Weights of a small transformer language model.
Size: MLP 2048 tanh GELU, 57.6M parameters.
Architecture: LayerNorm before each block, tied embeddings.
Training: a variant of Muon for these matrices, 905M tokens.
MLP neurons of a small language model. Each row is named by its layer, matrix (up: input weights) and neuron, and shows model dimensions 16-271. Each number is 500 + 40 x the weight over its row's rms, rounded and kept within 0 to 999. Numbers have three digits each.
After each neuron's rows, "fires on" lists the tokens most often at its 100 highest values on Wikipedia text that the model never trained on.

L3.up131:554462400468476501482492458466514436517519513477543545482547505492466511593499441493507456518581517498504525488624460497503476496473542511447512555505538518513545475565495522514494434517592509511488528495508502490490502498500497477414495511465469504492524557505496524490509529465502468533481498490417450448535489450444478512473516485511536549442516512444543576504488514603495556470574475443452558513481512514608418528491488526474456541442481487469438501477477520555486536493517506490395516492552515419569499512501540515525544570473485542529560488456423514445534537555495494541521464528478538518495507450465540495517435562427561467444512503535510557544469506574425498577467522510541514422525442546444533498552546611481420426524467531491488530397527510543448467546513542
fires on: ","

L3.up310:452521501515551549525549479457503461606513521451458489483471580568455509506450482491473474540533418493416533467533532486525530465553515532448481528561507547547466482467515562500478575549452557468515482589504477494491418513514471476453441495563463494530481552387457535508436450474537510501460493478491456555446418518487461529446489491483521540505524521569500523478458482557512459428452495510512474466512471491498535431525483512511492401472539490466471571459502515372571514477559536447500540521471527504529571505507490467508489495542466545529470551523459488443529492492568524538474463534500494529487543407516464479526494560457548498504587491475505475491489469514490478458530459458468526593413516543544467529504491481475567451469440481500508557533456484515536420512529471
fires on: " over", " to", " on", " 1", " a"

L8.up83:555517487515488462495463485553538540489455396520570483505468513484504439509471440478540548572580455482493486487498414517475512561481552443461479484473522511554549492480530522481529497508536465537508461547501505459483453507493430510474532449485415487468438467503491521593518497521431416617446475442495548475497410550498498527527496464414525529443484500502561483440499447434528549519532492531538548490501500484482518503467517500470476539483461513521561508437461442510490534499438481482554507541558477505445441545574448481523486565482494562436574558491462459509533537480505549499540510422464555525491512506446529471484531460450554488489476550445492567485551540473492528476489536534462519521545515531542463541469501509481575489523468460510433510417534505497483499465472416
fires on: ".", ":"

L3.up1034:488461480511494501495488533454568508561548528441555469455553464462527521504484550526459499549528540490498456530454491516508494544501499545473428531453512465506580537464514426423537450506458511464454525527491554545515508550538559503444429481497478467473545505541560494454556552450531557504546502530519424485482530487485496501445475556530454427473479557440449494493611436527514524504501453558456540525474565449459499470509489568452504493449577485520505490499532526531522510511548483507495478521505404484515496384521626452588474492440581377545492473580497473489450474560484494446506508456494556510511503501543545478529454462469553564535491461432528507520570510458431490516565479462531432450415490552534450506570521574486494433481406491507454506469517498509487525544499545
fires on: ","

L3.up268:499422444528503446508530457542531510450470500506509462566510499536480519507466507486598505568506531511500418553524475574541535537488489483499556481507547463510559434497466525427516532558515471516569484537512459491484444444472507517535464454482512497479510455495468539477475539470495532490455543479523531488431496555567520508510485493556516545485489539484492455520512525501456454474504483466504485528410507490476529505531517446518467482539514438479500475478492418516559447546499523497447490507492456574483515444536506519453496514508483478429424486500453557493490480414550421466495396520529496538457458464511504471500431525556487469456640506455485481484481468512478461499451451474509460558562432521533454429464547479457503561497502483525489391455430507477510413490501484
fires on: " by", " the", " as", " American", "American", "."

L3.up1281:434485422522515460501479493521566482522526434502455502487508482531580534538567487453499526511528472516526510482480442585468493461446462545484453522457512465501492465465518500464474581423458462481503475485435502567500511543555578489472506485508470524569496508484481507477493544545530480595520556484537475435505457430437482577488498517565513473401545555492439496530583459644552456437498438508510483507404519465554554450550529479534513523501576462448535542533531515558478519471495517518514486538465540457496544559490527548533512488489538507553456573454610482532493521480515534555452482501501528481542540401527492562597539561422510522519447479439504539532516418501498433548545448486552431496503540532527554451515517476505545508436463552548460475529491506511450581494576624
fires on: " of", " by", " to", " under", ",", " 15"

L8.up1979:529467508483497549522478427392539517523525456535455466473479472523487514538562563549576488426492369506513549535528444551484465492528542562555572497506476446575508492526579539496423549525455511472518571483521551480481451438584512555556503502404506569590493489459489521497532527460503501564504544539521547540457476533554481519520460458481528533447502473496534473480531512420429559502594502534501501466568466520521535462469468481514506509500478502472463565473474478554464529495515480531534502471458481545453525491502494537500457578440493440443507439516396481494446454491561577493428503522452531471470511483481488522521529467540512476518496495460556508416486479540478546491475484480520445497527520529503502521514479490506547533480481503525489537527536481428538499511479459
fires on: " |", ":", ".", " $", "-", " Z"

L3.up1004:486526462534455509496426485491528498476535461445598499473489525462462503511523497440579570492479580456406481528518497446481458485440380580488514485446533513495586586517527502533495557574509522466504480548479529547454532487513550506534441500515520474467494536469505491505499515488461502565461490501539540574492553485466525413497562516518462490492503541553487524512501491525475462538508430517535408513499434508548585430501525520486495434507479566405496515581489495551512487491541480462494522467503493440523548517491476504483504440445516506530521626524471458538462536511513490501494507478518523543449496476500476517446533457493430521493489457560496580533458529491524499503517485534421550490547500551445489567559529517537549566459466491484476530508505527526480536484498476
fires on: ",", "),", ".,", " –"

L3.up907:512535468543547527471483605502487536448456495462514480452428448514571531465495534461535479534451515452489500541417549502516391465518501441539493585440520407491487467418486470560436525468468527479484486493592574488467489474456533475560524450527517534512485498470494523556497523471520506522511521518490494470488476477525486526434435513450465577488453531500446447504427521500526513456504554490513481471459494433474502571491531560556475524453466420419484492547486475512588453559514493467509455485460480480514538480495470438576470511438551495465504459495530483498502515560511476421513518492491474523504553490490532478481523441464524494482619411429546481540477495543495516517500544462505516499570451489426499503505528508449464482504531488425513480526438520452498586536484557
fires on: " and", " (", " or", ":", " of"

L3.up682:548498522498498486584477374465482511521415493469552529509410596506458528544486525445481470497432509521452481484463519487515488458475479454550530530439459567512502522552434565532538557487497483456468485566610495495480484489447519479524545497488475474540540537483482472496492433442583500585547494528504511509495481495536441495497490510524505501482488452482484548486537507448516424525509472473578489542523558493549494556514533473570479495494483427498468513473464493496480549493493534488562514496540464491559443423531540451501468436423533520484516490526519463488516521489564532466508531527442503476405565495523427484505509508519566503518502516559478436522455514489480509493474498544554508498439436502515475516502514476585485456500520475530543481518412498488511424492457503
fires on: ";", " a", " 0", " in", " |"

L3.up1596:525474465456569493454430504480505485488439484525530432568478503456452480462515521530517498463531553444581540491519411468543443502559553546540465502502387477453500443482433474561469435508495541498495519467509538529492478459478558519503519521544563487510506469442508512468499551520445529419538497471509435448492413556490438469466538469533450488425464510522420539539476495504518501505503444514458506487528530471507542492481475456489506450472473427492527546483500514549511476504514526511432553537457536555482564482511573501475562526456485528477484565506551504488516529532435489493512440548517533529441542491490506515535514466532435482514489484514550513544473496531534501476501493460507523457475478641504519585508562558474519528524479429462483474502593493498456443511522472
fires on: ",", ".", " (", " and"

L3.up1062:494487459496469475482605484595534421510559462500559559483497486554453547528496483448522506467472497549544547467534507507488480506546562559546534482455559460474495492490544444496429554473513533566508499475509521516539414553541469461526451456420511533488446502480481548540490549436466469539484451499491496499500512507441479515423541457471475512477502502497488472505460478500506510450535525462478532478525545505513474486505553527459540480505490444564407508467401483529472504540476512457430523459531526453531474497434535520514409517521545530484524436492509435516511477479495498447452528493519486540504502450503533516559480544515511505473507497503468471479524471556478463541485514431508525521499469524442627565516556501463550499538543530521460481551521486472475498454476501
fires on: " by", ",", " By", " to", "By"

L3.up1503:433556507483551519472481484484572555491515570517514455432475445447477514461525469540482484534473466516465501517536529515557487525501587507488482515547461543462437464538456469545489485562495502545455576510504571506482524583405490524517504497590482497429526476477441483464433498550470456451538497496442525498524475450529527515433422500513488416427431509446522522480487521550491495464493533544550540484554515490599532506516541492440559538540546433538509531554426553539503481470537543492514457548554496507456467535493482454593456463458502528484486486455530557616520559476546470426546548508502514561563513505517484439475530537503438426478576484502516463486527508527492477472487471432522460455573476486491457535537540517504524472534493458516503479460520463478425432538442459
fires on: " and", " the", " of"

L3.up1005:516491427546538471489458442500502437524488539443511514524488508503511473499501460591486470537565547511514565496493496470425494545546487444471446481468526496505456511510518528513453540493479498519507518486536442551544450438477529437509535475538507491499416507532523526472449498445477497506490477503470489535527514435398536461529473500550504472564529476445485526480520543579519481357517525540507518483531494537504419505501507519489500493576488430444489479481520502538553382510511536383444443491467535554431463466441516516493472428487492470443538525491485478457536514488472469492510539563479476533521471548469578489553553510578561489448522412484492507488366491546497456554569452575571472431513462540535514479578487549506654466495473472505480491409472507536480518452520485
fires on: "-", " of", " and", "–", " |", " with"

L3.up1192:581465469546566533498515496472510492478496459482491488433467514542476470480498499448500458451529468482452516535452525555478509459473476523529523559475460445509499485464473436534525527410524542535512474491459424513522504470422494462516505476488576498453479536444546524501384505527487460499364484465489498444456508487554533536512391514482553560552465464595433498504433500522457564512535505533516506474504565506497482554532556477560491537520529511559436515449451445476459449467376523521519492472493493485516485444479458540462502541480481490534485445474529537494478507498514552494491553465519559485554522503469439508483581454407540486527614560470522406549462560516570468518427450422445429495508402559474493496476540523480534441478484518511478536446551497493496465504566510
fires on: " \"", "-", " “", " O", " children"

L3.up691:494612522456508490459512447531564532466563492530480465552507513497457506552513497522538460491511465473498478482463478527577468485475492499501494512548477566509478529522437521515591489482424484549545533479574510457523501529503534438513493568460565530554485499473469616484583443534538536435464478469528476520483484531498509504404504501460466446502516459505451466545537513469488494501544522507518514497433427567498432490529507471500519505520498428547489539448412498520539473452518525477448468457552534449492549536534465477460527507500434498461520500475497491453497450477485446528432537606523484489500517509578580533502482598438567516457530488475489454500463551527478532454582502516514530530527440638471500497504537584458535512550435520510563472493587528508541440507437442
fires on: "\n ", " micro", " the", "othe"

L3.up1133:465458563601519479485516465517636491473560530488541479546551423561473453482483570529463523547522577518500482502465541476588456437472571500522560510474529483480448502462512527602558481539514537528550498548482515507520479470408489431524533459535514479533467483552415494535557422472489451523545495451477490509485557532516518469535508528512446507495523522484508541534451578517538455526483524482472480456501519465453463450514502497428502521519488480474553493506403528490481424499537409490487531512476531445517553553463524469518548504526468519466531500483475415563513482470499522523441462466515442513409479512477449485531590510505553469455532401433548455511533538488511461463460486557520486468483459574443510471506497507484495469469478511510516457459543494497518564456523525
fires on: " a", " and", " the", " were", " is", " was"

L8.up1819:513500513449501508540578520562441610536518467429594519434548489478534495489453480497598596522518525467548472565511550469613523572506536491533529535536470487530528569521461474482493445520490549503434509577482463455507505529512503509490513470440465493501483537537626491484510475509425489537570546465553432516456437445439467529479446502547487485465471468468620498527451521497508517524518585479486516518584486521515505530513527537603482536475524499536473539504490494549494477427584483467468557458502532531477539503475515521526556523454529476525588508464497504538480467506506530516486529535502450492545540483440481525535446482516529516489506517474551478439477507473511448551432506486565534439536507508478536478501542447531491451494515507525463533488460563440487440534514519
fires on: ".", " |", ","

L3.up424:486510531547475516523516528511531481439577536554474508470519530487500519526457457449544536523486468459476525488521501435523529497523584566536493471587499519485585522517530511464559484530533481522530569548533496513537491469514492496504485496529468470518457517500500490491520510426438586446454470514548513430481568491438472486454527510524500513502496462510476545446466499534490514529512596475527474530566557433471590515551557537456510390433531490550512507444502538612399560514511513382551502522516493511490494393488472474475472548449435523512466488488473498520492496486503455463586435530529467524491482453513509506562493504511497562513467473487446529492447510480530495475525514443505574534463534452449563497479498512457461509489460512504454503520513546472535497488462513
fires on: " by", ",", " through", " in", " 14", " 15"

L3.up1061:436424567592487452472514528513524531576544502488520481516500501518507461502452498491483591450503554531499496518505464512531511504408582431489501505536531509508523575484500457462508456471514552522506500510432475572548497477483581470450489459533437537564522508523480530557525530534506464565511499542456478517496494546481483565535528525497465518486563525497412481511490425521593535447470482492535500447496444482502537477524505412534530507543474455443467560475583489483492493461513479536546537433489514451479504519572481560557521464565478518507455572503489416524491511453480422517486556483518475515484546497467506363553497552477455502469481524514401508545527505471512503551546541431488507464543563541495461428494508494551569503452502471520416498534563549524437469481465510
fires on: ";", ",", " to"

L8.up1613:486448547519476543570519502521473497552446465508503533518425475493551521528530449522511555439486546498504526453454472501494523432458591589499502556480474516509526514528540531479543438472522467542468449471496495473525525491449502510483465487531485493525502448515411483567482506517461492539523523500432463481450503459575465505463518574506523524499463445546535528520489526520445455461427564507483476516439449541466517455496552438530423460560588501426478526545549535507527500529439461428471594462494493516520509458512502524492493563498482487499579477492464513533504499517495516510504448519476482487564513518501504547506446491632451487538519463502547528479448532564546485543510543507467433521452496487560574442470484482506543477532511486502470583466531515492524440482501448
fires on: ".", " to", " 7"

L3.up987:496544540418555548493417487557501489496503463470535545480473421522478476523490535503421521549493543516452542523509537432440439469447449459497571490504521479571538493525400484517490552495475453398440482482480467521468425482509507529506582478519455497495539526505588535480442426514512449486484524524495483479491516450503514481504552521498465523509477519528489526507464509494398423478473452421490480450564569475514563476484510515454415471503516451418420516487508520508488517495531486440474508512414504536545509528573540548450440462455510508536521474497476528433540495476537546522493559498478499429508540534512504543499488535503517535474555469437513480456553473500557479464432475531456525459515508480508481497510553520463516509486457481502529494528605494481459482554476527
fires on: " la", " a", " al", " in", " 0", " all"

L8.up36:508568461492507515537543476468472580443504492406461513492533466483493512490474517493524548493493468468458467498475515580513430484522516540553522515535528439518496542474526523529541525521442471528506547504525508485555526480477529483474474472520475460549552449483434502569454511538500495500531537441462427565470544505484507434547520432451506479475560526524493421475488564408505465513586531453444484424550552496519464482531477529448481539465550483564510533499580501427493467423498548482468503489511550457490515476500521511492491522432501391486534467562488500474511444553541474530479525481430444512520522533487556520476481485500478452496453504438484470444523511480569496541506445539476442575487432489494599450497495522489530511503501548560501534469528453584498560431557477
fires on: ":", ".", " |", "°", "′"

L3.up619:435500447539550519515440531481450503475511495430490503461525461450498507512459459463509573475508483474459520500465544527458452444501454463531508442534512488515434521484449429517459459512516517490480485536456570532476455453494502509511452528542599521553537496487524498558467521467459494459470488493420563453501566499511487484508474486442589437497461494554500492460476395500455513496513507543514512505508452473580508490475508549539489492570481484525504491548516526457500517494498500472462455510471532501616475456444510475531500464508538491491490523591537549515528503434458482529532500457542444426495541541550511446418508510548555517463509533520510509497590520528487571536520465580540504466525548523575507481474471537556597533478590483511470412483484527398436429501517508
fires on: ")", "'", " Philippines"

L3.up1964:535491475522464504486511464468488538486577502441506568436511496473468538511470464445483451544477573532523457517437496463458475478461567499431559471397488540454465531534561537505482498493483483566538485531523528547461461561478501488535480452494513439456528499446595483498396500458515475559467492548489479498438521410474533473491470461556448508479519519462508466449553552542453498522626469494521492535489514532509535422534564476501533445493548485488528484512465406568417564461536494442520538491470516544482444455526492535594461467495520421524535564519467489504490494495413501508529454518512519510454475454537505546525526580444579503478496450518409420526486507571493524478447467491506482453503509445523511524523502445471482444488501524500478491511566539466455538478564517
fires on: ",", " of"

L8.up1946:523523473478509455519490540511497508508567553452469507516522524554511498502475547567589521489467493539489522492468462461555581513524468538487513524529544462556512513564481530532491511482498516452402437501434502495439462450526477559494457459554484510512444375486562516449531477403450447436520546574520517552547501508494504473520476508429474537463521534519500501478493514546497495543487589547506566511487494487535464395521505478533518453486517508521473551499442545506467524464566502431522479454448446488495481478502459571480491578474480503546565546559482468484555478421468422590407445546433523469488503522506523452564466435496535440476515455448552458399591490473472422450486484503417455554445525492512535491565474510425484515526533550482491480484475487495448581501533489
fires on: " |", "born", " W", " $", ".", " L"

L3.up854:493450517487471465500518533466532541498563484505558514505572588563444522531564554505457507474575479546509458504463468583545405509453501571463525513466530487462473470507537438458529507442547445535520539540457492502513511504518476468472491564424533541525486484496522497501531448540473519431457482493478450499503505480562520489419542520468511523479474504551544511484553506391529549502467514484495456578563606549574484549447516482566509520478461458495439468514495453493415489513507449535507511547539498510508520567550472515516504415467502499508493543529498526462480477490520450526459475519508508546535500455450534450544514495508561491563562579478476549585526478490516455465482493552492405433550460502487495531530507532519463528491415552488546434498466470579475547515568477
fires on: " W", "W", " st", " body", "We", " |"

L3.up1941:499535473538514467495567530542483490528439517474485495406513487525527479468431545482540599463530474440465521582532445506540474519519531511517458548563520526498545520513390504524442478473538526542579493483491550575482474607540493524543462470557539556456511480463512465512498490507515559527515554547432474476498499485544483496469556444517430448484431506493495470508519463534559517529428562388532540590546556460471520538501478546542543514547489524461501483593476542515518480481462525436500477509495529497524507524397467460498515533429422490554440533522435497552466519416513507453544462537502509423549501478547510463529431550479533493483545434520522465434534501555462449490416501468545500463528475493491440493505515484512524422601521508461520451516453494527467459469503506
fires on: " and", ",", "ope", " or"

L3.up1920:509481513475511452462538519460469553554517479483441598400491537463475458489574474515553593599500531448482539473496558542498487457506478451464423496467608483549406553536458491415518585515536442453538456495505416555502475488517521543489516533469473532491485506448508473584507483515475508449559446518484499502412439487508437507542453437529495474497473512492494555439547495505500479378517527503445452510492504530563530442501488456464460492458534445517518478438538514503544578439450441478503535419401464483535496488430507524576429489539513476482497521511536481499499493453364454478480569457503558501462531547464527507517527554531508461502520505482523462447432483487406483562444486518475482513495526480524539477467503491483512517489460509466438541555484476447484532523502499
fires on: "L", " of", "\n", "O", ".", " |"

L3.up748:506477498490516469477560457551489491527537518500532481452447490493521511498433500461568566512497499532494523466489484498509500455473509429501502493474545520499468507441556518513479511508582540563504511457519489491506519471493514419462486487547517479455492483562497546542494497488497514469479422520465473478579472498589420511544444473533531484507496486553456412423549506465474460556480455558503517528433538526536579512508464460486417519495545482501574522554553505441463582489520476506515582452554353572493449494454532585483444585524469526511493505536465530564546485555556505418462414587456488497470437518475543548477474493493486502544483448489487541494571553531505429507512517503505448413516466493528537413493575510483560559565484506589471444538477507449500503562475541
fires on: ".", " producer", " 7", "k", " Length"

L3.up1580:491451538509516592506417496494485522568491508530481569530438474574567589498453554533565510493524546485554542489516483460460458502428489548451549483433494527463496514442455458519450466557515517436490524481508518544452518564438487500535489488508505465578556471458469525460501515512475435505546527513444510514485486468536509515451502410508504542489436529528477564411489547503492439466450531493439547528508501465467559502501552532474487532529509489439499484512467488545560518528495561506446505497494510516472497547549445534512561507476524534489524523526548440479465494562466540522445416619452504469447543481451523571471559542506490484402505481387493551506493522510531522475499455473514500455524431543507532571496534471505431598529574513502546507505390472508526507497472502
fires on: ",", ":", " states"

L3.up249:492438540512498524458504513519448541529454536522471483498490445548481502482400540504491592481491513490467563546552600498507438504539492484467473462508500616564482488470548547504496516526489509482453560490470515544567500472479570454534531527502469448545521411485536492562545564495410466498448477529439550391544512509520488475490517518397502521514588515516523549506409547489493534543495533519547500533494479500552561487517529497529514510427494521534574521488502537532495521557507482366497489453439514452525500552515468514424528522511522521526563464502456500516595586497498490432530483466497368492478522503569557456503563539474479460498535518555534504522520464447522518538454533544519491533527516512484539480530557453357524510438471511522512522519469503477528561486577525
fires on: ",", " |", " Town", " Philippines"

L3.up337:474543484586487507453451464539538460538483485485498565522492495419515487509517523433483485452503466511468506540494464549464502492498528429492537541459539502492540506510469532461588517436509459549496508627522476485497574571538560556536546547530458519607483449551524484498555479546497486522484517478553503499530460525510493512461484469451512548476560520514522436576486491529502463515481567465538471556498531561472477490537510439485550563468524521483472537519537528569493465495446475549456435408514539380556507476492519464503549476539535424510457501525539498477502511519511533476513492480515489450480528541562478536493513508516467641500618500497522489581537520496536463522513540487438525493501396474558461465543493485477465454507488485482454516569533499534517460570523486
fires on: " the", "\n ", " \"", " of", " in", " for"

L3.up972:481488486508533505491419467475586495474497469475503533513575485492621489507494499439619508514489520535512475548454481530433544482530522525494475478503521507497559437511458503520463510513536497424528487487536523519484489491600440532490510500523455443480494488508556470501547492457490538551501581483490529531513460567460529460514489446445477515449464450558504481487463519496511507536492484520526530617464511483470617424544482487448533494485462511512529524511581490516497411561522549451482517466503507471533487486532517507591550504536522474513487660514465504542468429503524467498525457477537497501529546555489483525479528491500446548528496514525480486499576513532464470462467489551509508468588483477566543529486534524540525545474502479540545508465526482451531568508513525
fires on: " |", ",", " –", ")", ";"

L3.up2046:441503518459522523510508500484467533483487537563498413499412433516495462471549484467503587419479566494553429536540567426464443507519514522457487500479509453465574524421491507484458478574518523487491557479567486464581552488380556466502507508568516535450526455469466542485479502566492435545500561536383573464489501478511461500460489470550481450531512424508467547440538494548530529523484510416463448449572542486458545494463520541572541444525521554404567421515555525411521437504509448564523453515467512559414519521508505540526499529461472493489506504505495512481532614455473463397449486572504495459454557554499523494533506543504499506460435506498511502528469481499500552438449452465538523451535499495435491472480544490520534546514480495481526500556493453543418513485486600
fires on: " and", " |", ",", " player"

L3.up801:471495523443475516513452525468549546479506490494410465495514458399562529562472504458558553473528540465436591550522451454459475383476518514541550525420532507569532493537507501528416493626517506464518574494518511510526482486462540464541543513565561495507550523501512503564449606482466514458485452531496541456394543497451533507552520505495414476519533495541518466452497467480506475561522539529453527536467527558497523462469517474474520492529485466532530491492480479476530537516553557436457527577490529426515504491424510490576452496442477425488471495430484407420464527507487498550517540480530495503521505484524528429467573448506465498553551463475523499527450455480521530484489447541554492539494498463562473414543573509498532624581514538465526430584500502534485548514431513
fires on: "'", "(", " TD", " †"

L3.up1573:474473455572498459546388566497550462515534553543529479528533531459543523540506530484466483505596531442505510486528476463440453497510577491490498494456508498459505484542513491548506509524479491563470450470542530548537435541523463503530549529452472443514482486463500502509557520582484505614425513486468503510441511481430514477474599525480456481482514459562491452463460477499502479469498482513458536540531527484521494461485511505499557496530487542433514518510519511509519469487551452463516551520455477500496539366509525528502531527466513480530469447527446540513547510472540503489445472486454558540490497552504486463570493471505539484503461445459465473554528529497351514432496440564545450439536572579555528508480554596501468545494465488541484493498506503499495547510560538
fires on: ",", ".", " ice"

L3.up1093:445476507506580487459450495562490517388498490494460505458456492525504534549424475519545548526551552543426503486466575522426474527490432430456515469455524512492511540464478579549530541501497551598486491503512499554483501429502491457449513512470559520519492494496480503529571505558496518503482442493559596531528514520548442496517559467431473527533543407509456415509459490508546482453459519539494388508433472530546476482514479476480481447458510505467475523531481533490507402448481403419494444525496502475514534518486457559486483499494484520508557546514536486497503526448523479437574479456486459496487514535491589516541538414546443484431493505534518556486438511488540488500443476477553472414558490473511520482478484548501550550455514451520474507452485520515543380503425491
fires on: " or", " of", " and", " as"

L3.up83:537525491528491498587426526425552474488540602459542479496498443502484465499492496569482455518557541505485499538513509539504473454524564480542516455497470426490564497540572470543565496567502577426511504514572546504495486390477509484455504406529470463503476493498491572514425431506539440513486490397532503498542492487492530510488500491530487501471543484541521559475498442498569500515469452509559534500537586489482535512583531477477527448518435506482508542412489534455533509494506547480536461542534504445549489490493488485465545491504479427494527470488528455543513500496503501500493432609522480456403514494510495575510584536420567496498516401508498469486499507477480472541372467465446458507476456522467512497454515518464401560552464550493529563463423530540455543560518522
fires on: " on", "\n", " in", " On", " |", " played"

L3.up369:511479544532577454472506532518547508554443471461477471544526521511465488511519491527570493534395420441512510461516545427522460483473517506511526476570515432492493592583475476485445470483498548484559495483512533480545501535345569503508443429513447479546515489536468469489523507442429490529510429492443500516528535467553475560489549515495474518508490475489514525471523460504508497508483511523509533488477594488471506524531437570478503509472554485454470469386467446567473450504573441525427459491488512437454513493459454478551553539497508519491519493456515555488539508507518482512508446480521497490487485384567455447405540524476420499468547434420524546430469486510566481439507471511505448515434483529523487483504454531489488557494511506442409595485497433509465485446453503
fires on: " and", ",", " was", " the", " ("

L3.up1225:481493522499535554507427497534603567519558495516471478508511528443503514464435472586444493542551463497487510471520503505528418467561470509454516478520533534513575527460445486483470428526481458468440490506502499540465445515502529517496544510506524552536568492554475568486497464428506497574480552485526506505487459503490475570478447459453542484509516572490465497549438453480613468455492500500540521550493468495494531485453513527513490538548511429547467474500516600529465456498479609475478459530486514471497495441499497542521497536532456594548415581540506490527465535469522461566538474497514539483523500495504506483494367458647471503561515522526495524525508534488486492506415544509591470489564564440576473486535471525436395491445499500464491502499529480518522472586488509
fires on: ",", ")", " and", "\n", "),"

L8.up1619:567427467543495406471555491570447595496463493469474484466528451445596440488507447533533506547451501504521515531499504513517486493478479497438516475492594485513488479532500476498449462429590489559512493439455521448456479481530512546474510517454475485511454499466557520566498464546461495500484546504455539516463493474469521561524520514483516505494589501485557535502495474519560484466464504548443539455442468581524555488487544471514508496545513544580493563481501507509474538485488528401502536500501482564509523451500536540505519576498505546481537550461446450542437492459537516553506545504532496559545515555471497547553528435457562530529564447531508477480602485511437475512473552433433519430517534522476500459525531477587521515452502504532455456430463521488457527477540522
fires on: ".", " |", "CH"

L3.up892:429489440474496528501443490431624523511532529476520517457587549534539468475519559443444447493501438458442460512500515520446539442473521507553529509500484517515446593486553446474473455470531499522470533571513489539525496469500421483544568563600535506536475521523505523514466462574522463545546596483553485451496487484425505602551412493481511510468519562559500512553459459476507522503516482479536509490520512523522526519596497537512444519536477507513561568488449517476543501545573514512538571510449459479531448531506525507532514577451514435536472483467562527543536526496597594542440515589511466534518518474528444489515524526470503528448557478553478467511513482486491453481542528466472478450475525556577540400510499487491483574478490515522503393508508423526513540508501508
fires on: " to", " at", " of", " $", " £", " on"

L3.up199:507513453525485547488455519435496560505516446528469581528490471560467558522523578452441502564520454471416417494482455479484458486448447520575541472425512505441453480541467545602451499491585509487532558557471519499499548488516507503499454514492486495492520540547502494466552572542493593476484460515443506465484487505478433429506508493503519503490531495509522535427463579479444501445509491507532506510583500465526560544461576411514458472517567478438525531524533488611467518463488483481449517430464492552521477471471497512472490496464474522462607450531507494481518453535518442500549467507484494527427512446502511545480498494468461442441567471559524477540528477533521504470487486430475551538555486512495565500484502517494453505500526503524486469508579542514543491499599530
fires on: ","

L8.up1635:459485517470485420564454491505463527512465518471463548454601443460481493469535439513502538508515527497529495498501430484513492505445558476465498437498515451480459473451536573492520552489496542565530561551473521476494468490530474513506496484506553509468579462467551414487520435476432477529436498480499527535486502525449558572524517527440462508491528520485493452414515526495499504481538482525404550492482458504468564465520530459528474479508529524495527516538456495495468522498490477466561501510490447386422583530470450495509490483478507455509462485492457485536430499527483526443494574463482495494495511555530433495481499499579509514508469436561555504398550558485495542484449520468514506481508509481533517390542485482503478448445495470462542462483465508576504486570477460
fires on: " |", ".", "–", " −", " number"

L3.up1997:451491478472573505578471492507462539449572560527512397526486459512525559467508490490483492444493382496524489519516460449513463503541533512537512500514455504477474397524526544513439465525500534482502496538517537488430538533474477489388549460567561561425561470430497450521569515504512492492443449548384492447530526578530516496518475464542522489582512440453501476465519528480493452457495537538451464460532629529518511478484553503506529501416476536491490513557510595454523413618487566470490512521546492510435498476507505540536456490491522486599521486534505546462525456507534445528553530499461483472440510500495474516510478532499497474496543458509493489513473564577499510474477479440507436503543487560439506504533494485554504529461484461424541429549479511540516557476489518
fires on: " and", ",", " then"

L3.up12:433503532605468521506538505502533496437509497511388458473517504530533486496508533513534520489479539545513486489457509430519538489502525477502542510507412490505437465507471485446446533448488533504532508478537574556523559465463480509469534518437502461446466531433483484478445528453487471484486493526526517523498465504482518512506556564523435557484451578505579534476490459537513476464526508498481510479481470501481464519432476521549483501431450462447535454472467483510417516464441504483481506537548537446554512531518480428508421459511527406511601438460519536495491403508501442520495519473576487414501528494514415466415559536490581462419549490513499529507521521499513464575449519541548514583511452562481501461409551430555458520494536480492437522536629520571495511484536424
fires on: " the", " their", " and", "al"